config.yaml
norm_eps: 1e-05
init_std_up: 0.028
warmup_steps: 0
train_tokens: 388200000
MLP neurons of a small language model. Each row is named by its layer, matrix (gate and up: input weights) and neuron, and shows model dimensions 160-319. Each number is 128 + 24 x the weight over its row's rms, rounded and kept within 0 to 255. Numbers have three digits each. A neuron's up and down rows have the sign that makes its largest values positive.
A block is one neuron, or neurons of one layer that tend to fire together. After each block is what it responds to, as a language model described it from the Wikipedia text at the highest values.

L3.gate573:115114153140105164122139145134102126180140110170152133125114123131130131139117119142099133102117105161114171111151151179123070125139118164141108085130139104117120129122162170103140093162149124131107059108104118132045132124150112132129112140145132107157137112092129132136126153129131138105110147129121128154110129161120134116128056116129105123119143156126132160139118104109148146115140153151177139135122103126138133133095074144113158170108141082151101084098093173112157140124123128
L3.up573:129140138116156130131114156141118087137107144140167105154167129153118150167086168138070155132143168163118101120195113154144107177093086180100125135105129121122107081124191172143169106102116131152186112128102125139119125130092108094139154106136100151127127144150131116159083159085116149123112146125122177119120186143147149105134083101097120118107138105187099112132180109095138097163124157065114160168114131176106147114132180084116130167146108151077128105143105135103139119128111150
Description: Mid-word consonant fragments. Short consonant-heavy subword pieces inside longer words, mostly foreign surnames and rare words, e.g. Gabash-v-ili, extra-v-agant, Lid-str-öm, turn-st-ile.

L4.gate63:098119123152128139126138156133114123116116147122090131141159082130124172160160124138133190163127130121117160169171175113111171145071141127103115104115139113142119113136100088125143109159131144111115124164100115163144103147140148116099118140156118137069159116143133158139135132092108096121149133101166122095135133129144106108130079118114090112173096175123101154121133141116097158126098126154115125131143124131126179111129167121118138105146163155136117165140129130172111159154155127
L4.up63:151132097118147155138129170105126127129150173166176150136157125168171145127139105079174142115217160095084108121176149133132088136120099131103112102144137123128147112122169135127127117103131141150141094123116100071156110139119153156126071115106127136112133088139119133124124075124083096153152147121135147090116086121091131143122099124115102130115090131128148157107163109119098106161152106127159121111140165143174144148125104121115114163149123123131161112105096123148117149132136160
L4.gate533:132109124131157146135135157102119153117114145095159144105098106109136110151139137137123134101126121157091062104114135136144114141168111148174137144120110077092122175131142182106165133146150097154142121147118115109146112169096160114131099115148126115109111143119106105135119162161164126145175196082163092137107155193133127136095142123159138122135125142174112099145152147148112184093142120149169164160108152133139128119093073117101100150100129128166147112121115136133109130086143140
L4.up533:117130173112139151147128112105110154113123144121145138119095141126098132167074131152115144096099135139104092129063126094095102113158113155124178094104138120140138149165158146121175152122128107162146120160117122156150125136148156130174095086151103138143120142122117157145117169098085107113119156131137131100109127165146098095130134142104133117129113157111118112138137152155118152133144125120157127142153163137077148145112112101107117123125184127146134098139137129130116136155187190
L4.gate539:118163137151136148101132128159097139127127148139139111110150125159132163149092123122114102124114141159126147110143126118160123167103095132100140099132171133142176120133133149135121141143127120086123142174150135111119129125207140166116132156132124139170139103104126108083153161152126102092158115114138120142155145143151122134151117081159132148129145173107087148146071184098139119109098120095118116170182155119152108093104127117142154104101134113119134108100156137153117122110152083
L4.up539:096102153149164125138172126133087107099106114147123140157085084151089161127129175124138147171157095127116125127156123139085114092110120142147141145110093099090152117073144122127118123131129175138097132124122153152173113156124123151111116117089100110108117135136160115179138097153110119116146090157141153091140157134162123105140116128121133137138144115121126170113124117123127131081115068129159170145139118120147128148116090106172143116121170140125167128156101116099179097085135138
L4.gate581:154085124144161127118192163123117115133125146161098161175146158143115146107064126105158131130115116081174146113129151175063095127138132123167110143123076143081113103111122173104132120140156155136116104136139132141141076124093110135106158129140160156104145140150122143134090120093133145160172164138112121125114148123102118149115115139131092103161156131105092097130125109146141104148137135154100103103115071123158166095094128110091112107087145080103180112082164192118120184176165129
L4.up581:117092182142128123104130119103129143148106113159160108106167135115085152112132145157119159126062144140164119104135126166139125126165139196154179136118137139134125115117123159120107134139129166122135097149153107125102131157127130120105150122118122175170127115102170133120133099113129097117120137119168148096135150104107108147128141139106105093144107181144100129110113143143126155107162140141083116114135136137123178120067148132130107155143114139116159145097114141129106127133141120
Description: Word-internal name fragments. Early or middle subword pieces of multi-token proper names, mostly surnames in tables and lists, such as Sav(oca), Golovan(ov), Gu(errero), occasionally other split words (W-av-elength).

L2.gate2:100148107172117133116172101186143114140134131117131122146111116149134124054161120172127117153096132117114143099129123107113103059134137140149109165130153086095149110123171080163108165126134106134099120090097152144119130117132118174127145121119094137132156154159131136080094111111158140185106142131157163146159148142128121153134162130091143112136181155146146159132122136132155106119148159136086142095116138141100159107104118141128109118126129130130096145147149142135175138142111113
L2.up2:102172077143142120109133124163108087143181137141119126179136124105128111099132146151130122119109154110127140110112176152135126149093149125157119127106117146112149123151095117114141147145157141151111111127136144124112120154116110152113139179130143087149107165104117103118117105084115168141104151130135135101133125133111126127130138153091082122094094191124149155142131110094115087094138096139095149117152142119128124117144147101101136142126079095126137113163118152124123100127145136
L2.gate46:135100133117132110144059133133117104126184103128125125113154115111118122092158114157162130095181116133129167170121147152115121152155125178116142142060108126127128148138134152081139092115114135146151138132151097081139098132114133130129139103119126080099135138155141113141162153094094124132094094138099152136164119120100129119087122143131077101135188130134106153110123142141124136117153142142115200167109097111134157142097127106105093134139099153142174126124161168114107116143118123
L2.up46:133105136122123163122135142141169159105089150158098122132128145113160100103125144153116108132110163154096185140169122142135139154118139149128124124056136155153119107136117111099101108127136077118150112132127116176124113118149106176117137088079158117132122126124155129091077140118123124122144167127167123151155119099153125120134085167088142113129113109143161177134125158144156126097114116133126164129116144164121152101121114100111089134153105182107129151137134136106088146138111097
L2.gate459:118160136150074160087134131134120107136130181118168118099157117158112112125125119133163101138091096126122133119123119133148157150146102138133113107095129096114141085158133119147128152148139134125102157147109114117135156155122083143095137103199171129131132151105146109118169092129100141132119134171090178087104122166154106110140114094143106097095155129157153141123153116126161097161127114105090151150120117172132125129124163146106101116078121124136095117113117120167115165110120103
L2.up459:124135123114129114116110176118103146170140095106127141094117094157122095113153155087142130097146138164115123155162153120107123144099142133085099140110117107158169125096105094155100178118115131138151138137141152112117083159129168135132086153128121125134090103123139120181137062077132115161144114136159077127129103119139125143074107124092152105148102120165116139127112113133143090106131120085109125136092164133114147129137174104114108139111164117138089144131092089160121128151127136
L2.gate626:134118152138109151122136115100115119190099136166168154148147176119143112136090122121140147172134131148117129169123133107129145157152124139138132093140154107125109166092130113113101165127122135101162143126157124121185170165117141147146132098115110094076129112167138160090146135164145097165110128130122114071184162062115154158127086108186115168113100134146148121115121174108146150151158160136098173128164123115116130170127129089146134113082151122153162120147134108124149144163151105
L2.up626:105137145113137160131115126172096128150110114149128126175127117154145117142139132107131096140105084104189168145129127106153141108132087140133091111163109126103105107114151113154153114105117118126107130098102087155152135106100142123151164107110160113109154135180128130119127136132127123149135125123139125136168113101092111095123087110111116101090101141137127102150120164121121144142121102129093143112130129105133189090151083075122156134148149115123189166129100111090136104129130133
Description: Main verb after subject. Main verbs like is, has, had, have right after a sentence's subject noun or pronoun, strongest in Wikipedia opening definitions ("X (…) is a village"), also "they have a son".

L2.gate138:118119121144125105145154116112120158127141136150127107128101118201131169133114133158126171122123089139109148121113116127118137138120106174142175137116116131082121161104131130103131117158162112137107144159115117152130122103164137097086142162111155109109142133135136134123159122121136105137123161102111113148139127142188153137199145114109160121084152087130127107140185148162157122126112143115140156165114096129155144161134100118128119153112130152133155110154095103121129087122179150
L2.up138:123112120135136129150125116124132144116135105175177142118148089170107159110145093117115102143101112122146159167132105133126144167137084157133133123120165174115108134173147148138101080150151170148144152128074094119117125103126135133155119117135120161100170091185157143151134152116135112113140131141130140145141168151132161148128149096094121147154122134154101161125133090163144088086121092112116149106124105122159134124088139132094111154113131119082111105132170131124166117113122130
L2.gate288:065150145103148126119157100143104140112132175136181122127125124142109121139087106139090145147143070169136134111158136155187141142140132143144139120135141120115111135076098110150140158154130095100141160121093100112126085140171128164126150138135141136112140161084137110112151097123127100113127146093168097135125115120113152113126118184116120054143104129126168145124147132122128085132123138135171108103164108110181162144142132164156152163122073135137142158106127152144125143106131150
L2.up288:141132129163117117155151099128101117137154121105155138127145108106132132096103132122167140167136130093162137148096135139161104145131092129115104168161167173157126135125135101146133120105159092146119084150164136156118135145145167180078135157172089165151120117158122129131130178107102115128138108125091175111125120149131106141140131159098135103125141137161165121131110119121086096159136168104154122095145159136150162124162140139117108132120135136132145159103163114147144140124132132
L2.gate320:099159086141123148096121126126116128131148129140121157139096104143104179144106095163108145166151120123153118090109130105103125153138155102125097195114120110148124115088100116108148147117157124176141128128147133145157125130127088096109143098139169110093149149145172131198143133148146079091109104120146150156135114159187121127098152105168144143104110126140108148105153147118148155122101088176135080170122159094098083133091154147177140116128154119111156101107154152090108128130135103
L2.up320:080121124146150128129171119129100112157131139122135092135107152148143148100118147084186150106127122124130111144120131113149169113124162129162089169123151155138159138135117132116123130087141105138133154124120123162122127102146145132109138133098117109131111126145108122106139135119104113136096111135130111117175106173157128141102178151176134134095157139091126113129157140111157155104163155128128158100161137141151141124130130128136152117132144134161145127084096151165138158114161106
L2.gate450:120157130132142116136083146125097116120132166143139140109101086140107152067085132137150142188112133085147139117115160131139120152116146107104191102143180164169151128133082093122142097118178184106136138067124160137093140118124136130122142109145117126143119108113137095138090134142091120091127150102153113123102136112140127101125144179156150115107157121122124162130132139163146123132159100114165110117140152091151126141132174106142118121143128148166106094110145103153114145138154130
L2.up450:087136126140113166080159107161088098136129127154145135185078162144096150134109098132151157107119116111152156117137127162138102157134150143091151155136183188153154130099123134120160135119152179097149180120161116127163104099104140153147147137143122096121192134148140127097116179121125111114072116113149082124135124141096126115128103158132143137089144096139141092092150168102124154091151086113083100156111160122127124081120111139151142097156117160082077117136134122151128098146142107
Description: Mid-name subword pieces. Middle or final word pieces inside proper names, especially person and place names, such as Muh-len-berg, Anto-ine, Tyrr-hen-ian, and sometimes sentence-initial "According".

L2.gate351:147123126166167130112148119135127136092156093123091149115153125156116117069082089143099121119139134114131124126165157126128115129085136090102138128156113123154129127129119167159130126126090116159113108128163157101143113136163166143107098125071143115155114116162126149121143107126137129118162151134139137137162145123144118122170115111123128171090145121109108137121147143172171142111108149124127144163110104108090124120063144111111104124133108129142165109151128148122135143178091094
L2.up351:109142150157152121122132115091126124114071117132127135122149163082119138091166118122142137107117139145156129116116106109139094132129084166128090133128149119117139111156156131104138142164121159111130115145119132156139168130091112144118085119103152133149161128113112094109106128129162135127130091106112144100167118070094147136147063126152075133079137173140114111072113136093102138152121148162109101118118115143136120174113144156123101180097132123093141131168111149140144111163118124
L2.gate560:170199111109148122129099107151126116154139116123117119120141135121142148124098140139099122108146150138114119147086141094161153167132150125121144120132097085150092153131118147112111098153162133115130168121136156104129132123134133105063144127174069131110161166124132147137086125126099147097104141158124148128114151128157134098151168078138105083156142129148110134095142131150136105118119124195110111195138129159130123136066154127114146104098123120129085131121138124113124129110069139
L2.up560:170132133120142136117065104136136158096103159123139121118110162161173127149110138111152154091113173127122102116140133080138149100101141180132102159117134076116105125109138150140137138153100159123105099114113163107137137120129093143104082139170125136117139166140114132119122153141122146115111140126123153131097120122102108107144101074103100126132079095107147169094128136149089076108103111119133176133115150134114133107104190099136137117137109132145120067113159149106121086110123150
L2.gate597:086042081170142119165097109116146117126105156134136172126146146150135181149144130109173160131125129101146122130144144096166115131134158122139100111158112111068161101140121100095130139137104155146130089134115128137133099148156124099082105107121174113114154124175158132152119126134114085118137128156161110132166119120107100117148119161134114144121139165133125108143109107125162105126113137130148132151152170152117139130169132119127117155110129145099138110151106151115141161175111081
L2.up597:115099122075116106139162132147110146129156128144116132123148159133130133136130102164077116131086182126131145123132118169144125083084121066148140159081139121143135126097157143136122136112111146071127088113150123111132101152139113136113141113107091133174115125142148115147156108126129130111146131127140119127097138119134157147137107092112111160140121109094136163149144141152124107156074156097130125129137120078104138141132100200138129137137109118113130138155180146126138145166082130
L2.gate612:132153148115200165142131088157134143171114124143124123156178150102143123131099127115115141130147131159114114135172133107130109123066123094162128114186100115109095127128143164129126105105120135130132082124154158130105139105116068130126121096139088127117142153147123134112126110136126122117185166109157122125110127150148157126144153127126117128157142126126139132116106104190119096088139150145145145178134127137153129171111127127085184156085137098108111140138124164121090125151062126
L2.up612:130138126148130142135137078157074120093121137145133134138144148177105116155176134151093147136126104107106138120151115131099100161093110125145160088130137127117141121120096151151095143117137143111148110134101109150159108123108150106092145120120130152112131149106117103106159115124150133143110143166145194130137120114145192131092106171190130160141136117149130111144114087144115144132133123137167146123103113103098136120120093149115128162139150145116137110108120120103123193120142113
Description: Split-word letter fragments. Single-letter word pieces, most often v/V and sometimes r, m or d, inside or starting a split word, as in extra-v-agant, tele-v-ised, Monte-v-ideo and (V-IE).

L4.gate147:127125125130135143087111145137135110183128132144156105157089144136154127104112144144168079110151114101106156100094161141127116129160099187137137117108086080153111125129147125089149198091106124106163104129149097137163098113152147124142124099117112141116136143152127073085162107082096104150138133105159103119134120134147112118160125162150102150123114138122091137131162153158128117122150095113137099137136132064171158146152139139127124115122096160150127135148118139126112117176076159
L4.up147:076100131116111131148143077134144177147110150112118139127126139077112138094074119122140087134106123137138138127181116139114131135121102126102133116131134144157102141113110132118077146127131108133127096112086175139133148121139118165125122092156161146120105172115102119084089097120090165139138137114128122095134128131104154104145094141120118147124127150136151148128128166146131110133112090130144102132152145109178118113129139111172125095168104106124111126134135091146065134148080135
L4.gate169:105155149167122178183093141120187114113110190114143107109121143127180113135102124109100117135164122146106172141178085109123104122156111115123079107115092097124119142128076097130138165151095138127118104137106134125200118173165135107112145125153135127139127136161162084107162130146111135142142109138135145094106124146174142127134119132086098165087112100145148154120124126118181134135124161098133158161139132164153162119162143194187152099103167118141118112140145140137130127116137107
L4.up169:092153142141067125132217117085131103132095087119115126186114145145177095152192124083131079127139080164106117116118079111109158137135128152149107124089095145165127125114147130115111104166117108114128144114125123130120117134122154145160153085080131120168106146104107113159149113128105108140124150147104137128125135116162094099101116119095137162146107156159149149111133139110168097132131138112142152162148130114109154125092107131109143162118138086154130116129109125133150137124115131
L4.gate223:092165121105119125146121119154165130065123154142140083141134112144083166133154130119161119179094137092115140132121153115097100141134162101106148108147104118072114130130118141115117116096148133191116119116096129115089147135159126107106115114102171154181156103152101132134123136148121142133141135115153159097099119160124156151097135122126086137155110113136159131133153106162145123117139110134118099142130166119099129166099150175135129108113125106138131174088118127163090125128157134
L4.up223:109137144123109107167113119131170125167120112145157067169134113102117095119155132159110154135068120118152127121105153128113101122150091136090132128172155159128119090115120119129099070120119130161166095164093139122103146131132128153115150089123165155176170104148122116097090108129151128120128124128144121119165160093147104156137113123126114098131125140150105152124115153117132137094173121149139169131174176114134140117146133148139125078154094099126176125094139108183100142130080122
L4.gate496:128137141199133156102126134124157126122126135135120092161094117129143097113110081125108096143131102127104103128127098188100110097124122112126120122067159088128111128146114097105125162131132126159099112069138107122103118136110104155117136153129157139131118109126148141106158144097093110171184078119143164143103097112093157143071108144116116187144130123147116119105073162133130132142130112127089112119123140143107120150136144134136075108081118133159142124151124120117148123111066171
L4.up496:145114159080176101136140148126165108143145177100097123096108132126122120134140088114124109153136143108140118133139169174135118103156117107097105099126180142134131103119151143137133160132152142131147119156090128135176131110134096191110129124129124176115128120088144153099137178115175093136141112107131135121133147153153125147123128150093116164070116176141139148146106158146147106105109131097075119137155120141098157141131140157124099126133113165097142117135149145145078140151122117
Description: Main verb after subject. The main verb right after a sentence's subject noun phrase in encyclopedic descriptions, mostly is, was, are or consists, as in "The assembly is" and "The webcomic consists".

L3.gate26:106175087139111138120164125122194112158132157156131098151094174161161169115120148105116125146101131098122152095162144135103106162096122143105106135108137124116133119146098141099110159123135141112117146083119105109140135164138162137110099170119101125106111153096140136116137142153150092149120173111086079098158104133156138096133132144125135139126106153144140149098127141129097112136139146129120148125087131083120112129159115148136132097116114116147125142115135157093119162103105107
L3.up26:115119126124129147166167178164190169100127118131125111125143174184156101142130106098151114118099141136112112098100115095129095119154151146147097171118122127123150139161135132164124159150147162126115165106117119113085133116109114112125117121090113117147143139091136125123117168119076086159140072163138141126131148144151106120154121148126121098081088169107137137117136130146136130077091168129107164152108164123100156133125132104148109125140131126166129119102106132125152134127112135
Description: Be-verbs after subjects. Forms of be (is, are, was, been) or a following adverb (both, also, not) just after a sentence's subject, e.g. "are both", "is also".

L4.gate218:121114134085139121128091080117115142132153163103092091164112130142120100129144104175100150118177117166089161170156187123144133145167100085127110130159109104136106135182115147149167153123155126105089135121126123155104134132130153125124158138132111161139120146108116113123160167096141120137147120120138098107118116115081153105091114136137121128104115146148167092134121134100148121120109160060109143130089142094139126106126156125112123142117131142081176188110124115129146136159112119
L4.up218:101154172104171105136153118104111135145157100090120135133136097117131108159134110100113118094110134065122168110116116081116134098151106132123110137098112142106100130119145127160129096126159136137158143114104157117093099132130092124117096146152161121097132085136102134116123120125135153143133128132151161120180153149147140149121082108143131113126158146125144173112108139163128134085130142108126178099106107130067144107170138126111109091099143178142113135146133153121123158114087144
L4.gate487:137094141101158101123123133154111104110147154104096132108095133148122083124161088138119092127149098106130087146080145120120148089154122132113119167106104092148105121101118140124108156090130167144130140109145163096157145155095159140115128120112146155107133121126111119135106142099125151111185115084097105126075152084105160053141090115137139129144137149153099133057096134135133104158131134131107113137144104109147136144104185108115123140128123156137079144115116109113159144089188128
L4.up487:098134170149156134153116099121110104102155108151114141109155126116132142125127090119123151140163128092082152175113157164076164145120122126165137167143119115120107133160149093117157135136163136120139152123149156162143139077148098101111138145121125143119126124121121139145126124119096157103104111131126102142147132116131136149092117162129125105089136139107132136081127113172096123156071155155118121104115137124141095118137116140134132103137078100114107143178079130138180114081128146
L4.gate501:152153154103166142115122135132129077158135105130174150155103132149109146113168153146144152149116143104171110099150132183099109173147149134120087149165182076123106136153153150091102130158175096092097088096175134155155133124100087101141147125147109125134116119088147114116107094124127159101147106137112200121114129121157149130102148103137141144180132150122106160097127095134115131094113134098149123140115143127094164135105106135113102164119109134157104133126133157123142125185096124
L4.up501:144137128149116131143142116108136127099112142127187113092155125149139130107157189109112153128116091153140143129129108105105137151127170085116090135122129101118106113119149091104134095116170081137181134098144122142099151157094106152161139088134140145171098137113152146108113121131139131088136123121100171180142092144093105118093158140128148112133103144138108117114131125122181116160146095134120155119139147115107149095101131124126144114152117147137131089127123133136116121154135132
L4.gate626:155132087150111139144157122106155143098103155142139124165151158145118098136178115176138117096122120160089132111149093098095085150136124076116092134164153099118098131155146131136117129140151135137154145109175167136152113127085113172121112135159138101128130119124106111101080117114126151164163118130178125154080115109111123120116115120127162145125136112160093111099144159141143170119153118088089120147126128114153161139153161093117112132146069122107148121092144079072089141137128109
L4.up626:117125146134132126138118106128135115118125149127153176136133176196110140136174137141115140147090062138117078111078100098156105120170121147100121131151126122103109121094098117121127131128129150150132169113106132136079155118152137152148143138111088115132135137123090134108103147151131123114103106114123124074096100141146159133110189102139139126141187126131140140102117145105132104129132110089153111138133148126125149169133149126089121163112118137125101093112109176150146133165174129
Description: Date-ending tokens. Tokens that close a date or time: the table pipe after a date cell in sports schedules ("September 25 | 12:00 p.m. |") and day numbers after months ("April 28", "October 12").

L4.gate0:076094146122140156121144100111126130131114160134085126133119148131129113139104142098162092105118149134149168071161162107138145092138127171170107200123152111127122096104141133134130138099151137108134167103148138117153097136106121116073164143149058104099127112138122100127085099142145110086098130091151093140148120137114108099096128125126118098109094121106139111098092187143138133119133107118132153106160135124133113121132134157181116157138125151104075150143094146144136110134129162
L4.up0:135124120143110120139156135089123113103159177140136111131175116132124143166129131115148132171130152144104194113084142104148155133097137132146131156097137128133127118096148140129088158111144137138157109154116168163127148101114153128130132156144097158126114108113137122090113102084147119133092134114117158134151105203139100124112119138140164089144093141107195107077180154137115105112141132106118140107153111110154118141153101172161151128160130162098106120127115133108109116110115130
L4.gate263:120121127110090129099148137147126112112169117092165112131141187157082162181122140116164140108121136133157120127065081186166125118087125139102126153121129117154170118097139164134176151133122113171145134117143146178109113113108100124129141123103110166110120130078117126121178183117123112102155107125124104159137140174089081150109135143176160103119107140130155101083130120130142122092138212145136122146161178127108113115125122128179134120097134172097081111106127144095091143177115121
L4.up263:124132131122149168134171143147124096143145166141144144134137145154092154126158153135159121124156109108088116137126111148144119121096144149115121177102115124123134146107159151136102127140185116159136162080184127207087117149105103139143118090142124129127204129121115127138129173138165110108149127144122121130112098144089099112140134132110142149142113119095138141113129131120125106090116133120146119143155122048150125135153115112115105102105125161154142130104129111174106105143156119
L4.gate319:121133103140123117154163167129079117090143127132110090139149140140106119136115171122114134106138143109150173101104110104135135077115136132143132180107113168132163127111101142133073136158184130100154088120145136141139117126154139089150113174144117108101105079084102109129124122123084137143098115122128087132141136158119111157139141141161158138099130157121138143093134144137111159149161151157181178113141106130148120137134105118137110110175134135136112103120121148152127082134151174
L4.up319:123050128133135135102156117121143135108180136135127106128135139189129133139133171140146091096143155128179105122076106123161097098107129145072115137121106145162129086068090148141106096127137104134140136176136131148124146125152142147142098121120095109134160161148124130150101146136079117097076147146140109147144172100158111130127127111143138105090122160143139084135101172069126163123145133136155152118138109136141115138114125103119138106088125126146140108118127106127111094155184141
L4.gate345:116108133121133142152120148125130132082108156092113102128164120168083113107179150134180145119153144108147130113148119147144126114114095143129141163135138151127087150117147138120154088117146096153126129151148154152147169139112111096101097138132078188099154129112121147126100129120115133085132127122143179129159141154150104126068128146159179118112128116117131138077086141120110129073116185087166113138149153115118091118153142150146147080065107124099135103117123130145085092156149144
L4.up345:113096142087164166119110084143106122121111118120117091121163138157140101061141146097166137097119145155157137100154093142168143102129108136172120151113114134110098139092153170119110131143169087142102145143168163148113128164149079084080106137132113143105134087137124113114101138101106110099102122123129124148127127153146099131130142155148137150131127139057132105106118141132114111103128197119140140112162070092142151097143129157172145129108116143142096111118128107138103104106123130
Description: Person surname endings. Final token of a personal name, usually the last subword of a surname, in tables, credits and prose, such as Caus-ley, Kend-all, Wadd-ell.